From a checkpoint of a small transformer trained on Wikipedia: no biases in attention or MLP.
MLP neurons of a small language model. Each row is named by its layer, matrix (up: input weights) and neuron, and shows model dimensions 0-191. Each number is 128 + 32 x the weight over its row's rms, rounded and kept within 0 to 255. Numbers have three digits each.
After each neuron's rows, "fires after" lists the tokens most often just before its 100 highest values on Wikipedia text that the model never trained on. A number after a token or word is its count.

L10.up115:149128119118150131136120109156119139114169096139114053095081090128134146168096110107137144117118092117087157155129129122125111109178140168167177136126097077155200192120143162170080114152128130053095133147138123068171179142150101115124154157173096060127118081194128131098122094196159126134094134080058087109131135094119156131103123107164105126116100199176111108151142118120148182088168152216139121131149155151118176145110118076097137151120142109190122082163137101132099092163172135142135165145126097099157136116197160159122040157101126132172130112142161145079046060125117123124
fires after: "re" 19, "us" 13, "ex" 10, " su" 8, "e" 7, "tri" 4

L12.up336:154076088143115154066148108125104121128131133152131174118131128123193122134145136132075089128153157158089093137100155100157140087091122111149159218159185142114175175108169136163092167109096103099109157155145147120137121162185129096098205135167124113153071122083107167109170109140124129150114189133104148159095140128096158109120109132139159101138119109085139142127098075146137084119097130158082168048137126056154147119125162048134140088158179174196148099151120156143069116116138141143157186160109072073144126111178123151081138208195180124116096084098145149172111140121149092145
fires after: "s" 23, "b" 9, "ur" 8, "c" 8, "in" 7, "f" 7

L10.up193:160099104089142058103085136166192100136165114070124130080140091121146135181183150073126115129115123067085111150157115148156087132168101146186157151121152090098123169184134083128117174166181185161162131139126135092089121106057128124128131113153075124183118137106112084146100129137206145148127152110160122080127185150057164110115134123067175088171147101142118175155179127165143104142105156128142122104123162147139190185145130170096131128159150152072107124124154150134142071239157117143125176089158120152131072137178151111171123172130115163118132141148118118169090133153126128109
fires after: "y" 16, " co" 12, " Jo" 11, "ci" 8, "o" 5, "hi" 5

L11.up313:158097115126185129118096111055115117162153139049103124129071056129171102118141179073060079156094133148114098171151111142109116121118141096112170107154175083109170156162102117156154133084059098159157183170160160087150116098184110046122135126150096142108100135120078151109120148126087124177166153139174160150158164110118137099137108165159177185154099097094124102128110120090104100179140143160173186089104133138087127093129075067142118093114110130137177092143144154134108095044122174136144199091123114140150141149080108126092146123184124105149140130153174128120139163085162162136
fires after: "s" 44, "st" 21, "cc" 6

L17.up548:141128083055115139135177101078162153142153139112162082184134089093121070112120147104148092126122153078146159207098085115102131126129120116128152132102110106135116127089130134106134211118115119130093161169130083144218150123089088124120208106140105150115127117197122164097108095132132176146098186111035087129137148105136100112137161126108140101116143073129160108138095123087039129141089126155087157098109141099094127132111068091131135127155189142160142107163122086122077121117079176235145128171197163121095139074097150124121132128158154103115073147096099119121089135125133139114
fires after: " " 21, "-" 10, "p" 7, "n" 5, " at" 4, " ex" 4

L5.up388:146069131131130130089105135159158167047153102121089136102146160110074124129171064044159094164078135136069137131107139127159119175089112124162144192115123073141126131144166072135095216119133132126096118156109127152118157095078104091122125127116121122131111128202115055081060111091085154157094199191138151075072139138148127091105104143131151106121148100182166123121201122121149150125182185133134133110132099086147132149101149056101146133133179158141131130148152134170099129161097084120095156119148098161113087109169136123138180155167109197139111149155120099104090182143138135105
fires after: "A" 16, " A" 14, " S" 12, " a" 7, " la" 7, "." 6

L4.up369:194132070123055095072090141161180109128099115089111116111117101142200161144118134116157168237103082180149117098171164145196141122129119172116075096198108152164109089093192140123146176095123119139126130174152160148076099126184084098134101125142125197123144115120163139159134143111125145139143068147119109141095141130144127127139140155176107133078091112149109140085119140185135123142106067133163104155110160093107092132136169098181133160176167125141083085082131106113170097092120135119066176067099177133134153100141078171119136095140140141187147078092077137105117127107141137126
fires after: " Bra" 20, "g" 11, "-" 8, "d" 5, " some" 5, "c" 4

L5.up440:158117144130109101134141126135184163062156126104109137123138071145214136138092088139163118189059167132123064144137128075125139135153095106155176163088116111142143114089122132138123160115077074206118200148165202125068106105143130143143082116125090184126137162118167111059121079078146102118110126110138089108140100144150120108192132207146166099186136114156166111102184136151103124136038143165138159071120096154133169119084097106110145151107133131118132130110093099110136121181084143167161161071186117117111129092119131144121133074116116189112073130135117106164120110154176160132
fires after: " " 72, " m" 11, " (" 8, "-" 4

L12.up280:131119142119188112160118112169169082156141084094141103182062050167079135126163103063188099161072114149132104179109096088145124164121148118137120142112156100058107193073080116166072126059108156092191147151073127132111164113092106181113143133100091112127120122170154083133151108135101128167075139121192128130093116170114181092092091120181106115140083100134157144140187182123182144130106136177155108091118128166118156169157125137163133101143168109105121132117176109147071149113193110117104180096135153121094132071118168120114093129099093173137133135107103148090128110178157145150
fires after: " the" 26, " a" 12, "." 10, " to" 9, "," 7, "s" 5

L5.up694:131105157080135112100117063149151154166175099111113136106090158175119154101126172075133119109093161115092103125127178104080126103078114187151132107172116085158153152110108104101104170121105064164148159111140116135078092101109163150065120103127153135116124060161152115155169089161152082124058204113089118125073153155111114132124109118160188099194073122116181155143111054122141102228114125151130185111130132134103092133148067089092165133173090188137131087126151122130174169159137117176148116138136109097160126106106134113152148158117150140044068130118131126135136156155176161090
fires after: " " 48, " p" 20, "-" 8, " re" 7, "s" 7, "om" 5

L5.up539:135147061121144066144142123139165103087138112168101148115130123095140086096163113105140085130082122149129123132119056103171124199136076088102162123101099131113126120049120068131048163116111097148140172130162140109163187094125140105123123180136101090132140167166112129100178133158171157143026156084166131136158109141143098136091063137075107065171151162107159114083090138170145077108181074168169136123067146151148126176132121132144143103127096095141124116212140155131108101157142142141117136076142102114120111113060093147131129141123124139180101144086096088096099117193163170159
fires after: " Ra" 17, " R" 15, "R" 9, " Pla" 9, "ra" 7, " feature" 6

L23.up536:168088148081109062102105130112067086081152113141101090089122117129139093193201167112129089137079165151141113104087143146155128173182114193154110156093181130106106080120127124100166159154164119130144094093101236145122078145086162148127149129128132115120137106159152115113093093091103155144084143141086127153191161196134110124151138120112139154097117133113177117150140199109157156154132092134157158103072151107150099076108189163154178104118146153180126143150126123161186090129105147129115123078114150118130105165149168038129134169154098147119097126144129081078116149148166108044
fires after: "\n" 98

L10.up461:113171143122128079128135133130125117109137154115078077106099151125172165123114129118116085181125147133053093151126141169146105137121118093152155125112167127109138156127090105114102098121155123149118156154146106097165157167105131123113170078143085102176022169150043091159065142132163165167121145099131105129144164178127157133147095086123166076132090152174080103135097074143179163094105110137143070136110117096088141097135038059183147121130146155161109182110104124150174172138101130122152144083161100142133144148155126113173089175178086172098167115112196163169168094151135204114
fires after: " f" 14, " F" 13, "la" 13, " Mu" 6, "gre" 6, " Gold" 6

L5.up517:155091144147179087083111110120112165085079176153139074153114100129058154176118093116149111098143123153119137089137047106176111110101064107168188124141101109138120074183150124071087127060103123059078144141109105098114123096124063081161110154120079109130132150092165078120106116133099152109168124123119103128146125138131152111147098161208080112166155177116128142159136118171161129153098127123135180094080094212109148132128133119100154111137167068135148065150181072144176148072150103161143195091109127139127146082107142120138166103148149163141106111160122109095092111131058152131
fires after: " d" 17, " H" 16, " h" 11, "th" 8, "-" 5

L16.up310:168115142091101089121189089107156121095166182109121162148074176133103157159118128120092093140109133084168169154153099080137158098112047092141132099104133080065155100046087148125141156140096148086153119166125158196127167088158102119149171111151148147121078049106106107125098087153127107153041149107162101141090146085117099100108113132099128112151096125145105126078093156135132100140086106110143120139100125090096125107126069110098120186084173146144133119183161171129098118187134121141166127138219097162135124063112109125132096136078047145118105125093098140137094136128199148128
fires after: " " 26, "-" 10, " la" 9, " F" 9, " a" 4

L4.up581:142100097136135127125141154036170136075164140101141140125087082144075155161092117138173110134073138126089094144115092076158148178083150112135100099169125121121113129141128173132168099101104094170130146129125125165127170091133044121097146098194109120146114200136121080152102161103220139155139140098147149096121155125146091154120137145153203113094139097107143109139171153160144110109147194133188093123126106090121138070121132075150150089115180108120113127179154051158182125046115151088116185129089142137105110119111097127117101107158134179174124084133110128059112169116160182081
fires after: "A" 16, "ba" 16, " O" 10, " Ba" 8, " Bra" 6, "U" 6

L5.up390:134099130144110120096105124079116122152132121104119141108116142152124121131086126128093141122149122152127110082101131097095072185146099135205150175154107131128131086119119136110111104155072080170128159101168129151100137126117101162170143129165093149130088179156107153142105128138092107122104070123096033170135182120065201132126132141144126125167150132123101141098221145169129121165110068169123104196126132110144186117100169129129132075111151138053152116140153118164177137195090141102181110084141109137163155101146068148103102159144118240098203149121137107079105105068142087083
fires after: "tra" 16, "ra" 13, "n" 7, " con" 6, "ne" 5, "ha" 5

L3.up704:141086152120174153090124105165179110138154101135120137122121053110116110150167043117153151142068127131109102108164091151117075162147115194148137139135144115155140176147089133103139110132172076159116131189180109133144138101161168066118174153169106143153124099053143125113121107118191142127096170083165130078105154242135125087134114091163144118109157136169171147142140121128169049083087157161105136073211127146100100100091117136115141059172186105137160170125122137110134154150129132134116126124075145157139111069082153134134115143187114121139178111123125152076080158148146151162
fires after: "or" 16, "n" 11, "ur" 7, "il" 6, "lo" 6, "our" 6

L8.up361:142137121193131138103161144153164160162069152158139094159141124145097114171144043142130150095133171171061096109171098147149108125053103173138120152123136129114106156098114135096056087138115147128066137191156116120077153123135134095100106154134096148128092116164130160105139116083161102150098158124144139144131141117162107093176164121123160127098079162095113109186191184110126084130097160138141110090128148127123207119186072156087168070104170122145146171159185082160154112155166133162111193164129151163116065141156133152106187172179182156156095184119125127087142089164124112160
fires after: "o" 20, " ex" 12, "s" 9, " S" 7, "d" 6, " change" 5

L17.up244:181092063085146112163112142162150086119113124141151119160062095092113117135164107116159162096085109119084060124160106127110128093126073067076126181112108135097131124152150113155124165102074109150133123171148132114097145119117021141111171117186108147145153092152144112077087125178178179190153171181178148139154149110157136163182102168100161093179082116134116102098179139100178054161136136127155151132104120136121179109122080092109121128101113109138156130157129117168166101150078131218138156083078130115122155160108120150115118105148134156123165171171121076079133118120133098067
fires after: "s" 36, " S" 10, " W" 7, " h" 5, " c" 5, " " 5

L5.up250:131179125109124111142093137129138124107176050132091144167143081125176094104141150092134093160114132174111167135071084141150187133097084175166140089118198116091115138114105117082154130092118137154170149113149088146124153073134104129092141053138161127115170117141099136073131135097116133129159145154137098137147178181124124148157111208190169137173122111101081120152102095051099112191128114137153105112101175128164092140144148133148195161139082104109077141159103168078161105059064117153115159114158202077147137128179128107165166127105147133107146128047170067138123138144112159129
fires after: " T" 13, " a" 12, "t" 12, "ma" 7, " Paul" 6, "p" 6

L10.up466:116141123116111113172109138124140105129146061097122124160093087135133118121145113092134126102107162179123100169085097088125127138083136129146102184106123146092144131091111114071155100125106082152108166165123211106098096121124109104110173148126088228118146146182141131117141071212115110138142168095059134115148165089172141137135099164139178134140090106163072099159153161129089114134104141160107101139169114091119108098166082097122180120152140146159114111071132122128109097185215169186140128113170145083152136059133112115122088129130131172078074101108088151193097064111181158066
fires after: " f" 21, " at" 11, "ef" 8, "p" 7, " me" 6

L10.up502:140132096125152164158102148139159124163147139130086132116118102158092129131099094174085123173146117130092064177127108144145090198083112047150144158187137144104165125159128165115130136118088116175089147117131191137076189086170128116120104207128149148116111089101100140116127094165166186152134139109159097128229137121099125127125061141076125139184077125135112155165151097131121087117112090222144156089123137098139124110101103115136100159089108154161115105165077133164076148135164172092183179100132138082089152144119158104091114128135164112045080075121148132070140148099132098145
fires after: "s" 58, "com" 5, " because" 5, "is" 4

L4.up264:123106151132101069107123117126170031138137159104144136151104118141075118126119153136132170116116156126121086102086103147123096147091117154171086132143083098126108120151104105097107125092081095129133096114150122141051173082089141095057141099093085114208167125131075097158153130112136148140148118094195138127109100149120120150115160070096131115159130092191118177093092129165067120169057167166202085099123136184152176146137149141155145119182122074097180133166091144151135110133106115185162117148187141090138127150119109125155124075152216061135069103162141094139164110128141104112
fires after: "ar" 24, "lo" 8, "f" 8, " b" 8, "li" 8, "B" 5

L16.up525:158145162158124088136157115129141092121162104110103108169155144099136084183123132136133103186099137125188131099121135124133154160178083130118178117090162059209187108120100114106088167117107120080140143150140139129118087080109108161164171158123111146159144121111118120041117113120151157132102137130157138062103153194091159126129097140126149158140099182125131115150179163081115105175069115155096156074084177121120138154105137205152125199067119157127153121149138095129176137154123131151155156126198114119150141102174140100137117122100113117154128172101145110149040135236149169056
fires after: " " 49, "\n" 17, "H" 6

L8.up30:141105139148111115110150171122124157160137130113130213188101118143164131149161140091205150141116185161111155158113169142099114173120118105126119193024099107128178089116132124114092188111137126167176152057195148148125186143150096097098065140142103063136114135104099096132114163096118157123120136129080173157120171137124122135148109137098119143077145188218133073147128093159222116176150106163131144124117182164151145133149137089189124141165140103162095139176144094122119165156086144096162100107128204126147095175116137104160092167113148066109135130113126134110131118124135165111
fires after: " an" 21, " S" 9, "ol" 8, "or" 7, "ro" 5, "ent" 5

L5.up341:163149148126139098139155155098136104091099082125126159082120119166122069171112102079087092173135089207158146128119160182103149119109135091121185126140099200115080132119167095152161177125091050167053172143148127175174121071180082145121148159098117090172118097081110138154142150117140161154146149107097125133138150096134124149177113082092121138104153181085098144190172137116120142123157155153158097131109126112147174096161128126096124088091150210120196105148096137134155152087116100123077113108069141116165135137080166145140155100176125125144127092171149138039091165176148108096
fires after: "el" 17, "al" 15, "il" 11, "la" 9, "o" 7

L5.up626:109120153070118148101111093145183138123216114118131174184075116113127163171169150157145090159088119152123116206141107170109159152062108153128142138076112060144118121131121091127103162098187156119091123113084121110180132157080122085122135187073088060125073210186140099133104131106179183150112130128114157126081106118100140146178098168157141110125088104119193097171148163125186191181104105177128134084074116103111098140151124139148143136176110159155104114104169101152106140118152128114131162114115202160088151174115082143148129133127133152135104153104078091147092167141132112149
fires after: "ro" 15, "S" 12, " be" 11, "ri" 10, " S" 10, "r" 6

L16.up571:104074148098131104099133144098109120108139092136137100119126097148190126140118075078135075198124160145117076147067176137127131147086136162149109119101088148078134170104153099136128106113115120146117162189119149102079174139154093109101123101164139085133150159162166097116141131112152158129111138101105126195111157141191117119096109132124089119132120117111117123170151133079138112056133134099136134146141130092110111170140165084115053101161128087154193071120117061148079169219163221105148122134159168089079148097176110118128179166147189158073108091076169165128108108106140141050
fires after: " re" 15, " de" 10, "n" 8, " is" 6, " pre" 6, "ly" 5

L8.up511:164095112086114151062136099117174145138138105142140126154126157110145175126141078111132175099112108128110146151132141128179086165181166217140093077130142190097072102172151143115119156130144122164106195142120158098079096111130118133162181097105073156146115115118139073172151089143177109138150111147108180100167124090150188105144105140169161130099117136172104139139123184104123114123134158133100075135159095137135101115087132114159094170174197118195101097128156112133162128110084057176182171177173120150101115045127121122157200099185173191125116120084083167116124139117110108147
fires after: "g" 10, " Ad" 10, " g" 9, "c" 8, " fa" 7, " ex" 7

L10.up237:113089108115083118125102132130131164157122076121070183111107123083116118131162136121170167106123061223158107145119129135083083103159121165143116172138140161075124181152081143130088143125092096177128172125149075131161187088157113141125134135111118089122083178166113109133221091108157176180116100143205103142169171112134164126111123151167190155170144100093107125156168110156103112165117093173078105132162173166116134059145162109127172177133153157157124083187146105136163143134133121167142142081162144123131110124109187189101123147127143193129141134155091136119092130104116168051
fires after: " Ra" 25, "ta" 12, "ed" 6, "n" 5, "ra" 5, "red" 5

L20.up760:131090115081116134132148155062083153105138139119144126197137113106164144131148193103156129126092139131125153095133145130188129125103090171124216138114129121176146108110117109109116166119120126124084115129187196127136158123071112167117099101086038104144139193124147136087145149149087156152127182151146050164134132094152188128124138125127145178165132131133163066086156125096127087134067111128156113103096175084100093123102137165158117143112171129156171155167183082212158114143069082172157112119129137131097129083170145146154144110098083159149123117106068033102098129142140182124
fires after: "\n" 42, " " 25

L16.up55:151106122092189172168138149127142117139117109182159050130108066167115156126121145136102133175130104150157102171166158148176134187105114174135111220094148112092142152111139164104117166102160162156125121145128164173135142105121085126104107088167116114105152080144148096131109107133152108135167144093097136128134108167077143118149042179202115130067146113101130091111196135159175115141099148172145105100082136155141135133113155106156219129128131185162150063164132193161130101118117120145132126123145089090142079102158097109188165136175162143110179124113124194160186096173187118101
fires after: "\n" 29, "|" 16, "---|---|---|---|" 8, "|---|---|" 8, "-" 6, " by" 5

L18.up277:174126064052157121135108157104129148085135081140163142193137080135132116120153157064141163112136151125133129165102100179170154103101154115189150117087115163146165039145128134137130151085106117154074100182097164122145110206107124064156126113216074133133077146087107097111100086165090164140117146116135097175186130137135113142116107171153142121114144107156127146145179087141158192116164133128134140107100139152086138110073111121171131120140158151153138126173174067167115128051138123187224122105141114123135117102153161134154182130162165160127116134127107170112151134081147183159
fires after: " " 19, " mi" 8, "st" 8, " ex" 7, " (" 7, "in" 7

L11.up304:140120155149106122148141146132106151139130155063119164130163112128136140168157013130173166115109169111108114090110135131205136126082072164141072171138195125142150121116125127126099153185099144156097154172114095117104110143143102150133103129169061116140130145104168094153106103151125128194121127141103173126093125140109077116110156148181124088144084156141159102100120140129067078171046156124058144138070084127135168128193126055144150120083085148177111086131184106143112109094054121128160125135122093141116119050132155147132132140186113179155132135077101082136123125167148080081
fires after: "s" 20, " S" 14, "c" 11, " as" 4, "d" 4

L5.up722:105147154136145129143108157116189135120139122153124160129105109135098159141206152084193123226088170136188118153131144101145142154171127170137136121110171089078170123129100154097111124072076098132116237094125160148084125142148059132087140144126107154152093163093123137076085184106152106124117089091169145083139122162140120077162119120206154151113124153188156078148132142165136101116102124121155171083132112151041085163103079138179112158085168153153098084107115083135107086110133156152180156121153170111150093090135104151154083134150110119133101148141166109181085100144144146127
fires after: " " 47, " E" 15, " Y" 7, "-" 5, " W" 5, "en" 4

L16.up516:177093049139179086164117150125110108082147077120132165174166100076141126159192129119124134109102136128149138117137174143185140145118103099096056152117175105110152175117130115122142128161098102135104113100102095160110185172128106060133177102163131112147145117101096091143099134133166170154157074082123148127176124178162217114141106181160140106069109155107159123095154124085162090129030107191111120112113085131096128135151152088140131052127118156164148067206147141135192111120180121120102141134173171160122161149116182128097153111170109171182141138135104152135125123151110100141
fires after: "\n" 85

L17.up141:173132090130176119124104163084146116132164087129141092142142122110191086154114136101143123157085097131082140110174110167132168133126108175151160133141126141118125131103126146121122186135087155196121087133152073180091090072134165124115121101217018121126151096133144108128157155176144127134078136093118107147110150131151128140094117133122105104145097120108081170136187092209158118117052124142108141134100098141117129128152091114191103063103119159171175064181124065115168181141150132179098190099129157123133153058162075128095112170128149148072093084122134113119086090124134133082
fires after: " " 39, " in" 12, "c" 9, "-" 5, " re" 4

L3.up731:118135142098131094135107106109136081114139107115146118098142115183137157154126117093142170143187092139132075146082194118148081116082168109120140161179131116124133135128165141129086179122104143197120131123076119172125069137079114128117140133190108130165138102096115130145126125108134161103151138068138134124078137185141161101106135164152164124115033131048100164165112116169209158101118212168110159096073111143140115145140141111171106166157176146132136178133154122167186086102179087093140212182108096153041112140138142143108112070111180098092163156076098146133128129129168131119
fires after: "B" 19, "or" 12, "D" 7, "er" 6, "M" 6

L20.up164:105139148087105143105131136101095128082151143098127152085132046133078122114166145138148116151116117118083086144114090101100169173161081089139102139129157160101129125102170118112110190146086153117174100123114078194165165175052131133121108141155140113121128103193132136087012119109143142159137151104128133114118157123147053148102156119145137153211090108125086119111193129042100103133131100163125130102141113161138105132147097113141140159180136137123114100155141057127133106142112113189111152077157104112127169068138140097103124098187175106136078115173144164155075054100188166111
fires after: "\n" 17, "," 13, "-" 8, " is" 7, " are" 5, " " 5

L4.up748:177133103115157114088184145071203112135135072160097088138148089125160056139097109084078132196108129098133125180092152095128105138088112115127155148080135102107187115144113117101086130162135092174159127155141196162175138029151154121101075162143165113111120101080113099100093146117186117151141177121115156102154140094129181115181093112122108129102124190127111118131119116106099117111176141184188066118074118175144150106122161096134102077109138148133166103131125091157074102150165110183118147140151187125175109159156085144122146161121189112158084093131138107064124113142177117136
fires after: "il" 18, "al" 9, "ro" 9, "ad" 8, "uck" 6, "re" 6

L10.up583:140079096128097147190156143195150047164125074099093080132117114087150134155175098086179092108071112133122119107116157137121092102151111104143142181131162097097121152182135097156131134145092148103142140136087079095065138055157147161091129111146095151186102072110144153086126107140138172142121127136144187118117151200098161130114158122149182112158157123109133113164176143117136165085115158127158112157112123146157066128073066149147117083164216137121131159085193118105116139099145108193108132180128149110145126081154114107164092070144168126123201118103083104130134165121182150170
fires after: "ci" 27, "y" 9, "li" 8, "dy" 5, "ha" 4, "U" 4

L23.up140:190132137089139123078147135113153090173172095097106139189097122121123126124099081114072103141113107148073160100109086172116106135125134157140185147124075177149128143156142117117096220105079113118167161152183140161105089139178140127075189122167130131137119147140135144086132076174090102114126189121103103137118181165135143072118112109194165161159122086108109151101163122103148167142126129168149129093138126145172076058173075122117090125145059131148236129123136094134176162134132118164122122167165155154180131157133130197121160152120088172121158072093124178162103132116135173124
fires after: " " 20, "-" 10, "st" 7, " re" 7, " at" 7

L23.up340:142108137129158127090098129106145173131124122091135112164112125144109088099111159073140114196119135100175122128135134154116122132077134131168144179116137057117133228078057120128127177088089121102174135086109171108140163148186143084122207107156099144147109146116197130093102126155075101202110144170160113109187128097161098128095090147160089138066095118100153101121227117134162139203135132211130158154082111135112102145083134140133141127131140138150135130179114076113110068182134127113113135105113156102079121106158141164097158109132139144188141144134162160202158110153166127138
fires after: " |" 24, "|" 18, "-" 9, " " 5, "," 5, " the" 4

L16.up304:186146110050136091104113191089072105111163108139153120106135082126129082156128166084127117157177203150147072164117161121164158194158143155121123135140137091115153122130149133146106167169131151156083147128147179165066092135139119120134171132156106049108119108170058149111123109133090151139146159061113105216098144142117183155168113144132166143139124124117105110116124153081168123138137147190127163090115110139166128135100118139149202081167116164115119095151123117140096142130121113144161091107123180059104099191233137122122137119097053142154062109142105121085143131145176130107
fires after: "\n" 41, ")" 11, " =" 9, " de" 6, "s" 5, " De" 4

L20.up662:176095112124127135127113164139102144103193112083118123125116077165101108121197074066128163149118104086125065138159112170094147125113116140182070168136181176101125161103097105098121121119064106061151126111095166129105143112159133208133138154108114113093109103183161104182183111182145149131117110201124105147131135114122195121138098178134150104093125129188177088182162097137096087139103159098144156079108141105126117109084092175161191135129132131133083097091172105126085131114161133133149167136105137066138125110142126140060119181126144198130128075065112131166124068077133135122
fires after: "." 30, "," 14, "-" 8, " The" 6, " the" 6, " (" 4

L23.up651:208132128099168172164108112085140107089124086134127137146093146133115128122081125153081098148107116136106122130162171173128166186114096133099101132128126112073062144070147130127027156106067134121149127151115126128122124078112129133141088146126043086142112214165152163100073075105111164155099131057121122150110133113123141121186117126138145137171106097079091113172150119107173102141119102163105201103083134120142104161148124153172112109124112167137145097117183059121176055114146183152120137161099198103139115097122147130157175110192092127094140044096140103149116153124114113116
fires after: " " 43, " the" 10, " a" 5, "-" 4, "s" 4

L11.up332:177101097096174102154152087095148107134160113156068107114099082113116152181116125134140152146106081072149126109120059164105107161185110119123152119136109149096127155133072148155100074123100130115130161151154110158124138125099096147131215160143126143108138129182121121147085135152116135150128189110131100101078166119082154136091144202097091130116161154175148119076091081139116124183132134155168041180101171182168099078162180128109083153131160130167099085133089088158185105079191145097104204139099108132177137124131137093119100138081117082151137095123103143114077070159154166086
fires after: "e" 14, " fa" 11, "re" 9, " c" 7, " T" 7, " me" 6

L12.up710:145123118134098052073120114103119016165116154120109122218116105139163113122105099082131100133103108079159081133092111079119155156137068112144158159118159107042096155085069140124123145143107144200154169122121243093087151122154116132113133131151110134139122138134111174111159121166142153140057083062150142114148135160141135112068107166135125111132148180132149116145196149105123125163095098140111094050136116065127120138160152101165123148165143115113165163157100122145069127167201130134159111139137124088086160113128149128115145176130101196127128127091148109132146096157158140099
fires after: " E" 16, " Ch" 13, "." 10, " be" 6, " de" 5, "," 4

L10.up531:103068120100098120166140142150190132068116134172121137116137149145160130147133152089191148154129037165125123150129126095121081119134110098125113200125111122105120146131111125137136152140102155125093142155145197114044196133196081116105128170195086125082122141141124098132116150144166102145117131145125100065156125122124109074081122127169143070143171147122141132151127139169090113128097141196121133199141127129217103113103157069170123155128116119114154141171197089163194090147092125162153112073155146128184069069128141194123139128117121158151140134097148103117041119131128099091
fires after: " St" 17, " Ho" 13, " Na" 12, " Mo" 9, " un" 5, "ho" 5

L16.up248:142089118119133099128117218060149113123158115124132117152121098146085074102164169095161109130118142098169148117099163116152130144134123175129086139135169131141124120074118127094125131123031132146077149154077137122145087135129123120102125110098091118125134136182130111109099144115140198108160152141178104126133083194182176131127109114193100113077135115175183105201130159072142153134117122139111115140100142107136137054113131172162140193098102174168138166157177075162106145139106106137091119122144153162176159157192183126126098183107135103161069055156113177127132108146230138107
fires after: "\n" 81, " He" 6

L16.up151:110104081146172112072147163165120137075124112177120047105099115234159168127130129132115116144123147155102094094086163208164122126173094130170101141126169183077144131061144154116126114147149149137112111142116194127137095073083103069173138121136129097115154109144129105141139076084170143135131156117110131172137111097205158152142128125130119155099063143131215197120131148129186151099146114146078172127091107119125055115116113136148128145083153157220143147170130144145112099149163061126137130138165122122135097148143148145097129114141123090122091119078182177126154093140157103079
fires after: "\n" 26, " U" 9, " " 8, "S" 6, " as" 5, " A" 4

L3.up751:151155099139142137161145096145170068116153134137085115147078130155117115144126180125145115133134189154115085094104111083150151194097142086096128116185124119108249105134107070092115125123089106142126096178108083113113115121107077125101141160151126138151122146124100117109114123138096094134145092140119139202168156204160135155231129099143120119105076163178089091126136081072122189187138154138091100114115106084153147167178093125143148130143097128141083093153156115111178132183127131130145193122140135138152126085145179141155150094116120118136160100048131102076089204095116175154
fires after: "p" 13, "B" 12, "A" 11, " a" 8, "m" 5, "ad" 5

L11.up380:102109074168152042070074153170188084047109157105104119156118093114108120193134168115150146114102140088142093172127142109141074183140141062129167150096103131125124181162103102064146101164135140166139164144114169156139151104146078096160112169106123144166101147116115116104040112098151145132144103108119102076134142120144155113098115156170110098109126171159116140140114076137158118118124112110141162135173106134091095135099122104135107089081136132158098133176110143159155112093102140173124143088189136136122101093167116103151084113123073133142104109132167081062033190088161061082
fires after: " Bo" 17, " Ho" 10, " Ra" 7, "ho" 6, " De" 6, " La" 5

L4.up525:134122116117163071137095145146208126114150160137096115150139127111059111136124127117142110075094144124193098100132120104172140115118086150163168090094190129128150130081152107082097168121049113152065187116105160083136063116174066108121152128135121154092176076078150083103168100132057118143096101068081155106108141114106081160117123132168127145153169200153153151164113201123123218120080166165178153115149136148125131124161123118138162092174178156111126119167163113186138140122129123142136187169128109118190180148159098145168139112132095150149152119145137135077142150145153141098
fires after: "H" 26, " " 8, " H" 7, "L" 7, " h" 6, " E" 5

L4.up18:122086116086152116127165116150158122039130114061101136130107033142129123150119177140141063161131100120137124166130087127193148188136071096177189147200110132137123146071153142072104168102128120151189135154087118163085134066112134120062168129166122099126105154130167137076095176111167188155114149163058135081080149144139111112120109156164147139090122136132143166090160156116174170100170160108163129128122168128111138069159152072107116112169109123118126103132163173135104140077134132112141155114144113161115124031152125135136107123078100152082073130124173097138153147147171114137
fires after: " a" 12, " Ba" 10, " re" 10, " la" 8, " Bra" 5, " A" 5

L12.up58:114156109140162124130108164142190132076124094110098142096115160084139138122084174133127159127132119116095133180142093151121078156104122064182077121139158099067077140094111045111120117076128107146146109112167125163183222068117034099069176145119079079133109138146129126137137128105107189132143113111131125119151147158175097099146079122131089104162115133068164084145062144102169105120143129146092084121117121092131071141118079067130079159135110170103148176153123169146196057140148117127109156079121074160105123088076140155134147113140172150120121175124126119107161143157132164139
fires after: " Ra" 16, " S" 11, " N" 10, " T" 7, " A" 7, " R" 6

L4.up98:106126109107107098130090220086131090113128137128162152203151047174114122108136115157143109150117097082180141124134063094175151105107104179126138132125111160101139138114128126100112123147079109159184165166139152133141111145146141096120109133134044124066099106136151094094061102177130106128097151173055167083135131236134066136067119087190171133114150143124122077086125153124138135089085137164157131090134090098115091142156142121161123147113160175159191118120090148104137148123060167148157164162173114089133108143136130121141097099125158153161209082114116119138113077120126127094
fires after: " " 56, " (" 10, " h" 8, "M" 7, "-" 6, " |" 5

L10.up509:140085155060161064104114099114126117154121102126135058118144116148145151164196133083153136111138074073074092177066148099084115087164113145124180117207100113089143173126118154145106176133064123094147170110124132104083100111108088118169149084148090101155180141102148125102155106153157135160097183192094103136078160130128102157125139041182121108197127132120171182166190077164156132110142153115101124140123140110118066144106128103049167131161175149144169123147181138119107068164152137143134127158172146073143098102123148128139153152132167143141127118104152120128113086127142181145
fires after: " re" 11, " de" 10, "co" 9, "par" 8, "c" 8, "re" 8